From a checkpoint of a small transformer trained on Wikipedia: 8667 steps.
MLP neurons of a small language model. Each row is named by its layer, matrix (gate and up: input weights) and neuron, and shows model dimensions 32-159. Each number is 128 + 32 x the weight over its row's rms, rounded and kept within 0 to 255. Numbers have three digits each. A neuron's up and down rows have the sign that makes its largest values positive.
Before each neuron's rows, "fires in" lists the words (lower case) most often at its 100 highest values on Wikipedia text that the model never trained on.

fires in: "as", "walsh", "asked"
L10.gate111:165094059143112140186190159078077126117144126108106119116127092129152108075155103130057145077167098141076152150118142091117157143114141126115083150151145131137168144138121139176176150115091095150143098080156094084121139146128144109166129163087168140183108157164150102044151066159108180162079087073160090126091113124096088137127142117146128131077076099123074130187127158087087096133111
L10.up111:115120135100151074155167142086071137119173125099117141175123154170134176104153179060132131079153126157110090102128155165110154129098110154117171080104141124110137127156193123118182134110167107111108116143105125156136121151122167127162131092115090165078091122134103076145121087151151192136135085121100089089129088156105189135158193182122114169145132138165156124137091121126123112128100

fires in: "can", "may", "should", "believed"
L3.gate255:121125171181194106068074143116102092117083156157170151117168107105067122145082113108125130064089126101096100097088080127129130151087163147125158151134116082147118136158151091121094145133107086094107115131156137099173137181160105086167106074157143113085126136089160080113190127183153192097097123127034188149154182125127120103089111104092188093070137156120094130077143061114085149126146
L3.up255:092143144124168190113148078100106101131133143131167146151109145118088097177113119115142154160090125105150205070118120129090119164107164154124093162096141141138105255116106095112140154154149100098133085134165158090203111154119141092130117116114180095146165136084154091108100143112125125129161106095097122154123126139145130119145170125143072081155137123091144158091148106115109176069106

fires in: "could", "poland", "russia", "were", "countries", "transferred"
L2.gate151:120095127118183105114176129152092139120092153098115156117105132108124102139128139158177101104060169196101068187081111112121078192093106179157103150091170144124112110144144105157135096125139110099209046200132152124156173161112126098129114134160101070081144137124108097103115159131194119124154135130104126105101175206101107107129101102079145172147058105139109133080108119106106108158176
L2.up151:145095137126089146176184144147170153128193065138143154114193119190180116123155124149116139103150090146142160122184149156106090099141122135120104114159123138152074085066103176116095145075134120137104080109142140067140130102146147174160101160140123156075125102203080105083084103166115108186140110113109120122127181136068101174172146114131154134118204164183111104171167112121108140139126

fires in: "of", "united", "rauxaf", "south", "north"
L5.gate84:144136131151194094117158121145057120134078142087101140167118146105086174105069147141200160161192155176131093143204157148054124123100125113145162207107123165079086158116130072149098111119103122073127135093134139069109143113134129139139223106142136136145152159123083058117155117141087099146078140085090154129130145113135147123162177150101115136071159128150107118154162172162151117149173
L5.up84:173132086160169111111160127097130153105123088127133105143141139120074118110148130117109088128176090073084102125154134103074140148084147140096168132152163118179141144053048141069117096103151113135167151062115097134178072113076103136167155140146174133167124112116073115050131091097130122085044135135097117118131191170096125150129171086100101073109129140082084156149147115106145115138113

fires in: "that", "there", "therefore", "itself"
L7.gate452:088176100123141100081099070161119142127127117108180127184070088149069150143190139082173134159166143141213118137114158099115087143100145108188189147139126145123075154158087167132120062172118139095121117149090194141147092116174151101146185145154122141088110117110136113147104074161095141094162145105080123124158131117139170123163175146104088113111141153161120112150141106167144153116058
L7.up452:131102056111148135184170154135090119139170147141118112149102098098124093137124121127130113127148153155161122105109135030191125173140160112148159156202131131151126179099170116121076089124159126028109075168119140114079163118150106115215133140124159184082096105111160071076100066092086173106074154190121113166048103101103106109156175151098107101180111098138138135104166134113160129136070

fires in: "can", "may", "connell", "should", "bang", "common"
L2.gate23:203082088138171107075117079122147117089135116183145112135121137086068152113125157142131074081075180152165110092156098120077131121101115082139130074142125117133142180119087094139131160165088173141160134166098166009103102097126132132139158118092122119127138183121109090151142091149183087086124141125116156193164086099122163160082137183125125101125146124120114233175110126133114096117112
L2.up23:160163104105142123137129068127100106092195112140103118133111160189106140167177060137141144097094160143156145137132146097127107153042117099159148174160134110127178171081133172149128161128114089157099096110118140143141144110114101164080131115121148166149126187079109153072104156117169083122178092148171125181195093092122145127182168107059155145077099038144109162125135119150065093042111

fires in: "of"
L8.gate266:149096166145182091160096099179149113105134089170146137129121099181116058142160122140162147125079116118172090158099186146151166089110104145079134166082153131139105188135069115155114102079101112102108081118102131098073097180117118157129110144118141073115107112101124072080102122150097167080124158120093075126135186113082139073110058093091147074144145168066092112168110158128104132146134
L8.up266:117151126121049126106159134102111150147128126173145104056122084052171170117144155109181145136080093128076183144125112124135107157070174125112134125150081119091091072144129172142168142166151120182087071145085133135127139081160109136134128147135182150102135146111099121176147126113160116132150166112094119144163109170151081086100109144153123094182155132070168164124162069158176163147091

fires in: "india", "china", "france", "russia", "force", "pakistan"
L3.gate108:108141141144116133126157108131103179159177115173131079119136087140133162088158121113156075128090091094181202153182120176088116156113173105156082112172163146134139161125127118149102156094114156101131068164101087083110161165161087148127057168133120133100084122172138170098146084124129106124062131145171096158122203115111113127163162134108141197140151104117114117119052119111152139129133
L3.up108:053134152150141142178183104152171160090134141091147085143091096079125133126089090046162108115103173146132146172092143142072108159112114153125080111173164146140164091158121117108071175073120075080116098146097151117141170146129111138131121124121125097096184120190149147106149086162191151178131091160162197107114116102160125181132209090131153163144152105183092144132152114094171154128155

fires in: "are", "have", "were"
L5.gate455:132092102142120083140173158113137129093178040104110159121163125171165148159140144162132085097083096123107141127157123092069132106094111114140152112116131110117118139116107114173133101130115130145132147161123143117152120135149092091138203144133095131146164161097165125152159125126172133134044142153110104137213188138073226154131131144131173139092111091127127168157178186121133090135156
L5.up455:108069125178119190190120118144112183136202110099107128142154090116118089119175136100137115111142117103170148127200109193110152151101063084125115099142091173092075079091179157126159136079101104171153096096092109143122098140165116187137088163170150195097125100121167139169148134128152132085078159199112153161150160106129158141142127109107122083162121058121168105130145144068115191134126

fires in: "the", "a", "in"
L8.gate167:132086113149127111166182114120155109142073187157145161101145183163151121127132078113153133080131083083159177162068106122139153101140154104094139092190153061143107195118069147099107175136114113136138171103149098121167159111116118124191148113156135144128154063109165146080168097090148082115173176140188089115180125136139116134104137170126127083150143184141124145163207119132147138129091
L8.up167:094046081153148179139133069123113122141133112090118141161147088114152063171113142153067138126124110110118150090152100152145071146140117153106090100134119117082150202119143149098118104077176090162141106090164119112136179141111112087175142157167056129205182096162096113051109115086136070162197109156140143162168150087126111098127113180111101171095076074110143126119113121084142126119105

fires in: "and", "also"
L8.gate59:184143135158089148097129198133073141090154046081073166129120128126118115132118103116104139113127137139049152122108166166117144098118138129135169190102123147123117144137111095071152084119105150111109078112183080131100121125165118127123142131168075147184121136148162139114174128107113143157052108100126171130052070076055075125147092101115087129150178152124082090149163087130120123125130
L8.up59:122177137130041110126119137095106137100095122202126140175080118118114117146111106179105049136122129147054089148134168145092081126138096138133142154133065146148117158103146092098123154121148126098110114128128165157133153074155132128100113112138117122194171082131121149103100147138121109094108132149145153079105121172096078089123131071121132112161177133184167095167041115138124100152163

fires in: "it", "them", "item", "him"
L10.gate245:133131140129121100078171079119134192118185149096196123102114133138101101132063146122130129060083103084125084097077108150144053082209104155131119107185157114143164151129100059172100081124106123107135045165076141105156145135146099114181186072123209165131133136125154144113125049107161134130103131113120146124131145184121212137142115121127121116087125137156146053092147103127130094156165
L10.up245:168124096096119101101136151181164171092167106143099070132122114110113147080048144091156169107115140157153183100105155160170089118179115049157105139159156123156126164122197076084126112115128099180136129104074133155118165125148131113150186113173134133065092118086115199106096110100146155129140179128123147112094089135141073083164217124109133114132142149145183155176135131092098122138097

fires in: "to", "by", "requires", "tools"
L7.gate233:109143123149084090130138116132149097119110137161137137107120077132135105149187135171137063159105130159196062178131095193151193156141106132136134127129093099137151175152113069136090189122184163188168151170009144143095178119121147140181138139113073135133180109152169111126132122104162098093129174120097095126184107060146176125142152117153113126141149114209124137148125106145151127133053
L7.up233:165213106128147144048156133160141106161116164145142066074122098120126083164140102159163081134061172158145145115127132146195164152121155108090094077121140146096166118149120109193125189149134119145150080175102136102148133109165057132118135150122146134080149125180171195109100126142163155120046069167139164193123140170119126157146160130131194157190138167124113104131181143085150130161104

fires in: "built", "produced", "designed", "wrote", "developed", "created"
L2.gate166:082099121166090074154056137133116083113085133114156111135125076118111165107131098172137142137126167130193146161188151116107155060184098120066154150104125126096114088092139129128126079133120151087092126119151118128108059134169073197143185076059086110085062117116127103136098123103141092202115113139104094120200116126135138110092150105138144125165127116124142173120133151081125118118144
L2.up166:113131110064154133076115143100174129104104143159115185093147097190157097092092129151104143110119160111231109113116058187083197142131058103143102127114101123120129174085145120113107150116147056134175097121162147091147174167141169145121120079150080138133104155097110137162145121142153088157204182102134133175132133135123067094105133111176129087163139082124114101179101161097072139073073

fires in: "would", "did", "could", "does", "should"
L3.gate438:133154108122194107178161138122132097133103055117160159092183132192122107125102113094171155151083133148136131163161144128096097147113115091141189124198141094123123092136118135111161181110134174166209127126089147086163148163163120069122130158117100131071132178123168090111142051118113056106147113114143135127129128134145171166102109180107136096091179147157117134168132130129094133061097
L3.up438:072087170117167137146116137094109114127163153140098137148102133104175149146104158105154119069076144124143108152133101117114156174111206176123105170172113046155093149071114181101106190160106073226125155154141105146191122128161140131141113059122127112110145136130127097111111138090181143161111059120154130102155143147148145088167126091115166111153163081125095139135178165107185129132143

fires in: "can", "but", "could", "so", "however", "should"
L7.gate38:083138089165131103155135132089139079107078117148169130115119113151136154117152122194112106115066128124164096124071082076136100185124157085122162087131116101170093162125111157171131173188094133136148104133161130119168133146145119107163097109127122109087102179113122155052165144110098156103136144118137154138152115209110114093160158150124133185151131120201109113128071161156158146100062
L7.up38:170123141111163131094051110124152124118155152147174144145117119119193108108099130129119103149088099184178137152154111093136083153104166132162130169148144127131133123153109120180179255174120121102102118115076116057166092099118112134097153154124217114113129123132144135113201170088083163122130153134111147097081108098171117148144067159099125059086137138106149145129097173166133114090085

fires in: "released", "during", "lost", "ended", "started", "began"
L3.gate240:174060096180130085133180128114125066115096112131109110137173123179127149146093141152126155175091151127137132155162137165085067143187128100149146094168147109116160104132101059071111138083167116160068130122129171087105123148163122147198173098129151058135108168151179150153114123171097141129122120078146111077130158134090178113129117143155160135087142088180111148099165135118134143138112
L3.up240:132163079141137175119154158097173095136156114157067141098080196148162164137110101117099139109091076176100158137103195092130098156117080125173095116135116114111102123117068137168126160140164112115146126094166109122176183081165151172122118172048114155095146117100170065153123136110184081119170095089096168161212186163158091098114143158090129106116200151098121187116135128169119121134145

fires in: "in", "about", "through", "during", "within", "from"
L5.gate44:143148166123095107166176128146096035103197160159124123096176131066070153082139128148180118160193171086215163166073120110104152126096177121092135167163107109112114111135108126138147155129115115134138129107150129097155122146108095123137129096106188128094175210112149094056126099187121164172167164139077103154136160135122164118091088137169107105074145107142134166155108152158104204145070
L5.up44:168147133120129130152121096106109082164151134118091167112084143081129165115109124138147138150154095116099143166131152149120106136101156161131086179131178081153119124142146168128177102026088166091101123140151144126122106127182085132095133161064220109110120144143167138117188125119157089117109137122108155128094128152117168128134138094096144147158166187141156216170161141119124160120115

fires in: "after", "he", "by", "to", "of", "would"
L10.gate385:138148129172085149124121086136132105170144072150170131148097118100114105142110142122031103105155119113112121135114080112077121150151159106089087186133104108166110146173068045109083203120095124179130164098205141106174126161129123157194147136086155097161202132090140091137164090094095121186128124148120150081118074090133132104117068113153187157109168148130134124131115104090153159149080
L10.up385:070117134157092112096081184184102115136110115119124114115132103138165158150088111100120126175143145121164116151168127113125126159114063163078112105165182089086172155173094092133087119148076080132169155096180144097155086167182110179146134105120180121114193169106111137109133111061081129139145078182096172140140092096126146151122143119182167128132143134175160149208100122094217196142100

fires in: "won", "released", "produced", "designed", "created", "led"
L2.gate503:115116161096150074113104097107114123055133117093099136155162090156117134104066171188153122142127182129147183157121145129091142143127081050037136182083141104083130133145105147158133056125102104127132156056155143114114164115138156135186152073094181071122124159049086078114128138132122163083126177080158144139108157170163157091084129118079113078157133125163113157142097136136141091103143
L2.up503:090102119151133108123182124126130149067116097170098136115166129126173143093111145158094135100161084183129111174105138076086085083177101141093130132123145111121155077101143130107133157125225100098098136153132067136068134169207116145093121085123105128127158180100153130104131080050128086121153065115110151143103107078087139153130157119233094161135160135144154114148174177124156164063100

fires in: "which", "where", "on"
L7.gate379:134156117118098148146144070144138095046098112102114135167126113142075161105159130163175095139123103132137155172123135108073218162136102090144146153095118122149118140107074116136138136137066167122147088150074128132131149149132158157183184147160139094183149098138132108079141113138139166085141125156148142119151168144138166142172151138125124128106133170131095162124157089116135127108105
L7.up379:136157096146134154182113061130124119173189125116110165132123155123136099098130148090128095133132159132155108074071132127126159159181112138090102142095138146116097115118164213172127173104126129119164083090116083062196141148111141119136125180076082153124131145144066155106110135164207156134148155106085149033109124085160085123140170141115120140114081065133131141134131085138115136121140

fires in: "there", "floor", "flag", "therefore", "flow", "fluid"
L2.gate168:134116110149132141084091134126156085085102141096133138167141101147114101044079091142142149144163154147111096123155141148134119147099106121144194102138113206159117156088096111020089108132115149127097132067120112132096101100073098124148142085116124109123158123204085083082089076108139160122194118131150133096144124120163101105161172132102145126170129095093125061101073139114092162168222
L2.up168:165124151143184187157139139093132158147183108139168125129130072120093118137108184073126141059093152139128140116135097161105078121153144082176116180165114114105121157086108108111141147120129115179139097117100151114078169185141113099156154170128135164071095126163167143188121122077110154126070122101155142169094143070107073174111115130085145117130056112175077158168155145071142113152119

fires in: "one", "second", "free", "third", "time", "secondary"
L3.gate394:154138104172144176113106138137156119127105114154107168151124111081135133148146084118187133140122151216080185124138146154086144143086138099150121114107109164140076123107122118171063126143106127160128117079144158105152088167067179120202135128105110106235098115100105117181101130157156102097112091121127129062124100163120121072053140125113073152133094121096124135116158183114071199145151
L3.up394:183131154131137140117136140151114132205157167154118091141174138122172147112101109084177103107157105151119205141127136134091144134158172115098057151148118107130081144119133124180197106150064121128058118138117098159192095096160108158100139140108102119114143128124156143147134125125114141169172099106115133134147046052102082157113131104092099145175138079115133133101137150126159119122091

fires in: "to", "by", "of", "called", "featuring"
L10.gate322:088138158124154156151139087142171085101105093109158094073164144099106136132119169176150119124106059146119161113163146138131180102142152082095072089115136143158130118117094106143134115087184165132142075161121119138087140132120098117139128119121183122128132173180058086037159087145144084152164125145087122170149168118134103095104127092086159151143133072089113096080161128109112071158077
L10.up322:066136137128117108137122128187157097146152114109141133120113152147062152152168148162172117104132104131159118149118127107116150141150133157098148110088125163160128116132105110190183113170112165200128124126130165119116199126165050159113156109082166129157041151131077132160171163167096157104113123148122136126122177168074110106121073124165133165131115112119156151146087089128140078107037

fires in: "fra", "fw", "mf", "football", "located", "match"
L3.gate259:127022124144164127146081086176115093096117114022130142142155088054136177171121205143095114159182181115158173131118104157134090100166067160084124144127097128181188122137149119211125129144150153182115149134146119150162112094149080083128119138108117125122072085105166163163069127158094109137140137137185083123111130169172117104145120166120144147106115125060093125124121136115132105111161
L3.up259:120100114127159120121118091097145092151119085123072119084146101097144112105125171125126084153112165147120131133104188127161096146126133111156094164116124152082133168125176146117133097121133192148161171138088129100122124038142143107090212100130144141090170125157130108081122173119141035144146159128177119151121110116152049101152140052112216139108094194194081167111177127100109172108126

fires in: "used", "produced", "induced", "designed", "intended", "general"
L5.gate273:159127167147154076113181093137134110078076178132194140140152149188164117092129156147126109089158095132137157128132126155106210129109160141107159117192164100113145127134107186125082075150132106150141090166115152096083178105159061187113199088138154085132155130089134130069184110101110098115133123187130160130100168111118151102104122118112152133149100146137166142115139206189078072122142
L5.up273:078057044092107157115191107154089107111180076137120152096141143124182140098098180131100173066148132079117119149122174135126210073135131087054137134142093132135106085172139120191105168159106081139159103121095134152157160174113105181136106137124153094125111135089093125135121123116107110168102108094152050134142151133094137145114139081084170119099126056122163195119145129096110140120138

fires in: "before", "did", "could", "if", "would", "does"
L2.gate239:107078105109196123130069135199149105117093114187164105118101101059145146119108156087176069121105152123174150099102160118097085139148156133173142147069111136126152108139117145102116151147109113105160132143061089107174129143127133128116084127128133163039134074147097114157156142139128095078138176139092118141116156136119134115124137135122158106104113120151155099150135126150087236092100
L2.up239:168180087136202113142140138147116055170112112175166070089118132154141161087091133129169135174090119149157131132130136176165104161116093126071136103131126147132127126136135112140196102086161123151119132120082086146122056042133136124067138108115156087083154147176128116092124154113130165142200099144139121130104172128150141131164147140147149148156067100180110154142132155124179103152121

fires in: "10", "two", "8"
L3.gate453:097118102142125140167056106123148121113114117114133171129119173100158143117065075155144101140127082115086124145130103162157178091142123082111066100137126132158102135106191146128165143124173068156086067125072114127147116201138179140146140146189085113135132095150062096118100131100120148196133068166151108100184095112114128105164174127119159135136186168095168163171159134154132166165109
L3.up453:094099120124181155145169117174136154041069179186159096131156149122162095101165130168038163136124090169119161108129161124098175136120108078145095158116138110156114188135160094120125147095095149151163120114107167061135178098118113135142108118099140072118103131092123099109152122146128088203123094099177127135080128126108154125198092160157098045169121098221137166116090159112089154159116

fires in: "each", "united", "part", "mexico", "country", "tv"
L2.gate179:058070142149133085106083141132068141084130160122134107090178096116157140092162098102131128088098155157126122195145200208102108155121157171161162088131082122193135162146133124132104149109174086150082144161140105105155098140158131169069094161120105070102102109138110123132089160081151106162154128088166118153093105195083126087106137107078110102170138143147148146163110198063158148099119
L2.up179:122090079084167162119106127156118151080141139089083101134104162153071144145153132150086153079065141167116125130101173105090078123117210140155159147122082191116112082151099095144117141133115113102073148124094122114155101168138097185142088116144103105110213127148105134161082146123144114155139131114067151113131110169153101116130177215146112101111111127131138135125157074142138184161142

fires in: "won", "drag", "serving", "opened", "flag", "serve"
L2.gate494:077015143104095089125131152097136116098064099124128145161101130202119172105138134174094108141150179080181111186165126137088092183152142113106155078097107109111105162109116108175124150115094097144144132159132189097177129134140102165120134064118112105099140132116095089125174122126072073151122092100137125193161130139040158177098154147149109114153154122150158147197112172047169082107153
L2.up494:111103121150117131114166186210109174141167101177113079123132147106096105034154130178113118116092130136103135191133095126136082098109130126122131140100160071086161121138094128083134163119121117119062211138197158138135182170183101097180126141136120104130078083082165141094166108086137106121098089096107120121141088112113114184162125114117124160071195144117122165159130183099125142130120

fires in: "well", "served", "market", "far", "still", "information"
L5.gate24:153154083132175094145125126134120116145168097150093154097058101157124191098120154074192141126089117128125152099151131115107107155115084143110117129135148173065130158131112148155096091138093167130108203166113185083171143113218127185146154092040127106127104133107113073101150114113150094056165162075088159093158172126062158174163141119116166128140181153167116185116138108173151191102168
L5.up24:091159093117096169083105095088146130156140092153163168093138133124145142169105109067083140132120111166049134161151118099075159116101127148144037144129183092128083124104123089167177108115114132133121090117145115158152181064111094110131150150158171096170116106108167155078149132150143105075117087137110226085109144174137112128126146072088174166113152113103113154099135135095104107103131

fires in: "festival", "championships", "society", "championship", "groups", "variety"
L5.gate357:137112152156172120164124130141083138157125076178152127178125056123082126095163136102153117150158160133156068148170145148078121088137106116116118109143095174113153131137107121193123165122102172137133130181060194110100137149162145111134115144105187096125144141154133171133174097060191092176162151151132136094172143152102114173132158157092186150147164124202111099130113096108096139157132
L5.up357:078090128147133097197140120136129114121116076134165095151097086147075188169164115153167093127192133107107097138127170127169129124126061110124190093113157178134151159142133128133158072112135160142112123065113198126097136131135157181128104177115146159125089129147062145125114118145110113144098098158107138109156142184141121157133166162111135101131147110205157081142073173131101079172115

fires in: "university", "school", "center", "wikiversity", "college", "academy"
L2.gate237:119126185138130141110134152098111113099165169127144104100065109087150149136113159133131093115066126098101135148126158103147098144183178154148145170148111116188165149142104164124176167117144221153161143127122148154074169117126153136162118132120136084155151161197169086141108102154130085057118117134109152098114138114144166107138148166100126100182178097076156085140173175182162071115129
L2.up237:143140102123132060141148176136138078076082147100142106130158088139114143149099165197102145128102153106137157175164089155094181101099154107146165144158076160069114102135182171133150150198107075123138094113124146080168109167154129129128145056142144104162160153166117147154096107164184135134170160101080096080108113146130164105090071159145117103085092147095096123149070113110072133119114

fires in: "second", "fourth", "third", "population", "collection"
L5.gate403:104141094145103153100120155125096085113130111117091120127113078131134155211082120112122136117138171109107105165135114095121101074169022042059134127060100137099123137158080064159082086197125112108104156187157174166094124142046126100179144115107140152170142143091135095113147130126113136118167135130118127168162106155105168103056083127125154132115109163146125100134095143112090086140088
L5.up403:179088091144117163120115143150069101155050141209174081109165142075131102077110150136121133145138153129112155124161080126096172096154099083126138110179126109100091115148158165094147079133113090162170122120165123104101168126143125201116104150149099086070115128098108109159115165109136185087178163131099117137082121204124050143148123106146141127218108113093146073153112105084107144152080

fires in: "championships", "racing", "festival", "rus", "university", "ii"
L3.gate197:140088164127133113113118110185152112073131097130165214159128105180105133089147129093111149081117159152182103145156138209121150108081081194102090105137124125132172127152081135143147111137065167195099072182068142106107137159179190114118112089149159126160142100165131173163101133158143137119153137195110121167150187097094205086163080111103151164082098104096134114150131136079139082114150
L3.up197:092138170154117085109114126180132137214139137117128130167149167124181085157159145155150152166170152130059138194127190151127154122162092146124183066098099115112133102148103166106127097162121171102091130131136192160059162134153155108121134167118136131139099157102170140153116144122130147130169098139129135072148162133151096094149098089122104139071096083102148079178167142147215068195144

fires in: "the", "a"
L10.gate257:162129134131101105106170122173141100156047139173132091107159079157089203175094133135146099096064091077180093151091122134132119120124126130096084091122146138128136116176126098158129123093104099130109114084142106098100134118070073144113078127195116140142161125096178120122092070158179133116095157116102142184124131123136168126086142136149092099153114232159111109161108136088116123136086
L10.up257:094114114212130094130138115120139091111155120171089138128184057118194100179108119162109107164152093082114073128135133163088114095184216107098096177121128105118138142165123155120040090152186205186151143148123102125096166122119150112216170138160105141110191158133188122184159150138125147071177091134109133147164097120097106041125131115124121112162059122141126155127166153149121161118144

fires in: "would", "may", "can", "could", "will"
L5.gate31:078115126166167129096137191135140133105121117161196144162175083132138116119165122131104121076011183173166095132093127104120108183083103123154132166175099128159120142125061086128138161160094113161190067108047139110194162112159169081123116114122122113096070153108180126107161132136151141132121162147166126132173111184142120182151127146139142106143164136128113138052114089197140153054150
L5.up31:119150117127179146141095093126095166078073098168146158164146097110150152116155103080151123079087081144146099110165071148109102133116134135115127081136109141150071144174108124120118177158166118170110102123086106106213130113173104102164111132193094155103140148137142135139112156134209161128154078127170138078155153092121129117101132178138142084144153107169144143092164148156151128100152

fires in: "released", "published", "signed", "featured", "living"
L3.gate17:165117083117116136092156141136132096098147199140124099076114141126159148097141156183135156148124123121150110171101136169108181177147166071127021131144145082121108165151117094175155199110158119197109166171157169169159132139098116166104181125079126050126136133185122114081166103164168123128174133144130082139152132177135109134145133168143146108176142078168192171073114129102120150120160
L3.up17:144152076115119133155075093158175105141135160134096118097134099189118181075105161076106093149117135160138123141136144158085175113192132094171104151151175077162151135107115112194121103116120152198142104124096166130105116107111098153116185115036122116139148155172114118146162133143156086077165044158120153159127122163138166110173161116093094154111151106145115138075160142082123060178125

fires in: "of", "expecting", "impact"
L8.gate82:137152125166117062080152117079106117118086065154132134139113147209123082174162105099063092090173178129133100084116127096111135100129126108135130116173110134080108214170106056127094126133101178117160104157117133174142136160120126159136143133096151163088085154146174083108176166129088088132114144101127109134135174157071156149158130119126167127098150152140135124143159152107145073134148
L8.up82:109105134131114098133130130131141145087072062167126105147120124189070158157123116106116109158172138071153095121154083151108135067157203167127115127160160052148088180131132112112102129133115134130192170111136168148120109143114132227186165177107153108097111082176111142100156129125136131146100118148133118153153196152093129133084138095125173199118157139143091141173123059133185105149141

fires in: "also", "published", "produced", "featured", "late"
L5.gate6:151088122160086102111182167164132156154107164168173138108116134099168115087123121176112136134188183103093099136079071074122174123188123127103174139153102086040152112091133141161119077107152098170110112146158170179089129154078147155162205150064110106074138107123104136116163156170174129063136110123082153119137091123127125113132178092119074135103196121138180105139127132143091131116098
L5.up6:192102122129086101097138085160144157226121126158109085162164125174124181118137101134132121160105176106121196093108109111100151145174099093171115095209135111063102127123156115157130140042148148120083054116105142116134167108119124175161136100104100091095147136084080119111131087149153127159139118133150105107100130114167133116129095141109142118165189072135170102102102113159144093141220

fires in: "india", "children", "women", "china", "education", "services"
L5.gate491:089112125109166113184059171130138121119206129166161111176127102074101177117114146148114060156146157080215117184105163125094091152109143101155086130075178184088156173155153132107167094104141158194090129162135108139087169106102150111156092104113134151097139135131144106127155120114066079132125135128132075134134172126133186116157143104124173151179077091169170145157122186118088151188171
L5.up491:106109140094144100138134143171094143151127099178136115135196092128083110114147158107135166142158108144121095137106152137105119117167136132122202109185128197111115140125145116126104153108098170147141075201132122143141155089118132172108169155161117163100211081123116131134091074138164149114141160135144130167142108110082130222205135126126182148114098127151088131074126180178090101180156

fires in: "during", "family", "from"
L5.gate150:147094105156184171111166116133123089179149141144136117145151146171151144111073123118155127119097135147132118185160134081068102124136156178135135142134149153114163087146115143131154138101126125073107155127107207071133140179096091197133197136127223116179139198120128125106174080112148095133156109156117135150128191147111103062135096170129133118105150094149120121094153106115141161101085
L5.up150:203148133122141115114147091138094112126092122129103157166099133157112170121133125126211152119142137117092115146131108059148063136083154171112095141099154129109043137157126135094152151096128168127120123142072126111155158068133148210122149151126142129180174100178085093163195137122109138124125120174083099150133152072064120106131108167125144102145157112112104104102140155188112137123138

fires in: "also", "then", "currently"
L10.gate0:144164059119162094095136031160130182132192110104123170171153157167112132122124112154137123050125097119099121027102151096133115126133079126146111119076096174103091167129129153093110138097131114165121128083195166130153123159092152140100094110180101116127140169161116126135152116133129117163162170081103195163092113094096149106094122139110090114141101122089142131201087147075103091095111
L10.up0:122144083157128131070068107172077153061107152125089132142085117185114126163107112146116098017119102140037136132092125157084186125142141169146073125075108153139107154176121092104149158119125145115066038200119119096153144096146128118111046156167118182131103126142103169109145147104139149121122122104166084121110140162084112101127196084142110122095112154167142137113153162152140108051116

fires in: "school", "state", "department", "center", "court", "states"
L2.gate482:112037122125185064172115098130078095103168102175177185158118145138109074112119135217119088189118185155125088103130165128163100185097118095107153145156132111106125112155135171218084162166129133117158191154090163144132145166152140165159121110177158124136073140150094146146074126148120099132153131151136140128138172125167098130082130086091164116141146060075129149158115091128134167071182
L2.up482:146157156101178132115121144133154098110095135076132185154166130073103106134109148102144140115095176175064172187151099127149093095101178182139146158132158083097108154145108125152107164103088149111073143130106149095125143116126140078157148145189122149199174181188119124124066155154193198134114151100112120112159106135157133160150061164137130133091049083104143066104121128115074115145110

fires in: "fra", "usa", "fw", "there", "meanwhile", "believed"
L3.gate218:150082144124197103130148126159180083131177129126101124119167135145138147119052127139080083099137184181145123130156099108126088128120149171103150119105087176130177163109107159156123152066154071089164154150085126168110145076093112137086207150114138153089166165187191095104112117098169158075123167119208132188104152141132139135192134095133103110128110136084128151170085200154119130086138
L3.up218:138124198122198113093159116146100123112112089098141172110173121132130121108105152134116079131081175151105107117188168157114045080145132172124138122156125190142137122104068094125142145136174154104090103111154109160108093109119131132080234138160182165102162140127164152125134106109089133183108155095113118131039135137113102143119087174137161146069105146118157141145086119034150120113110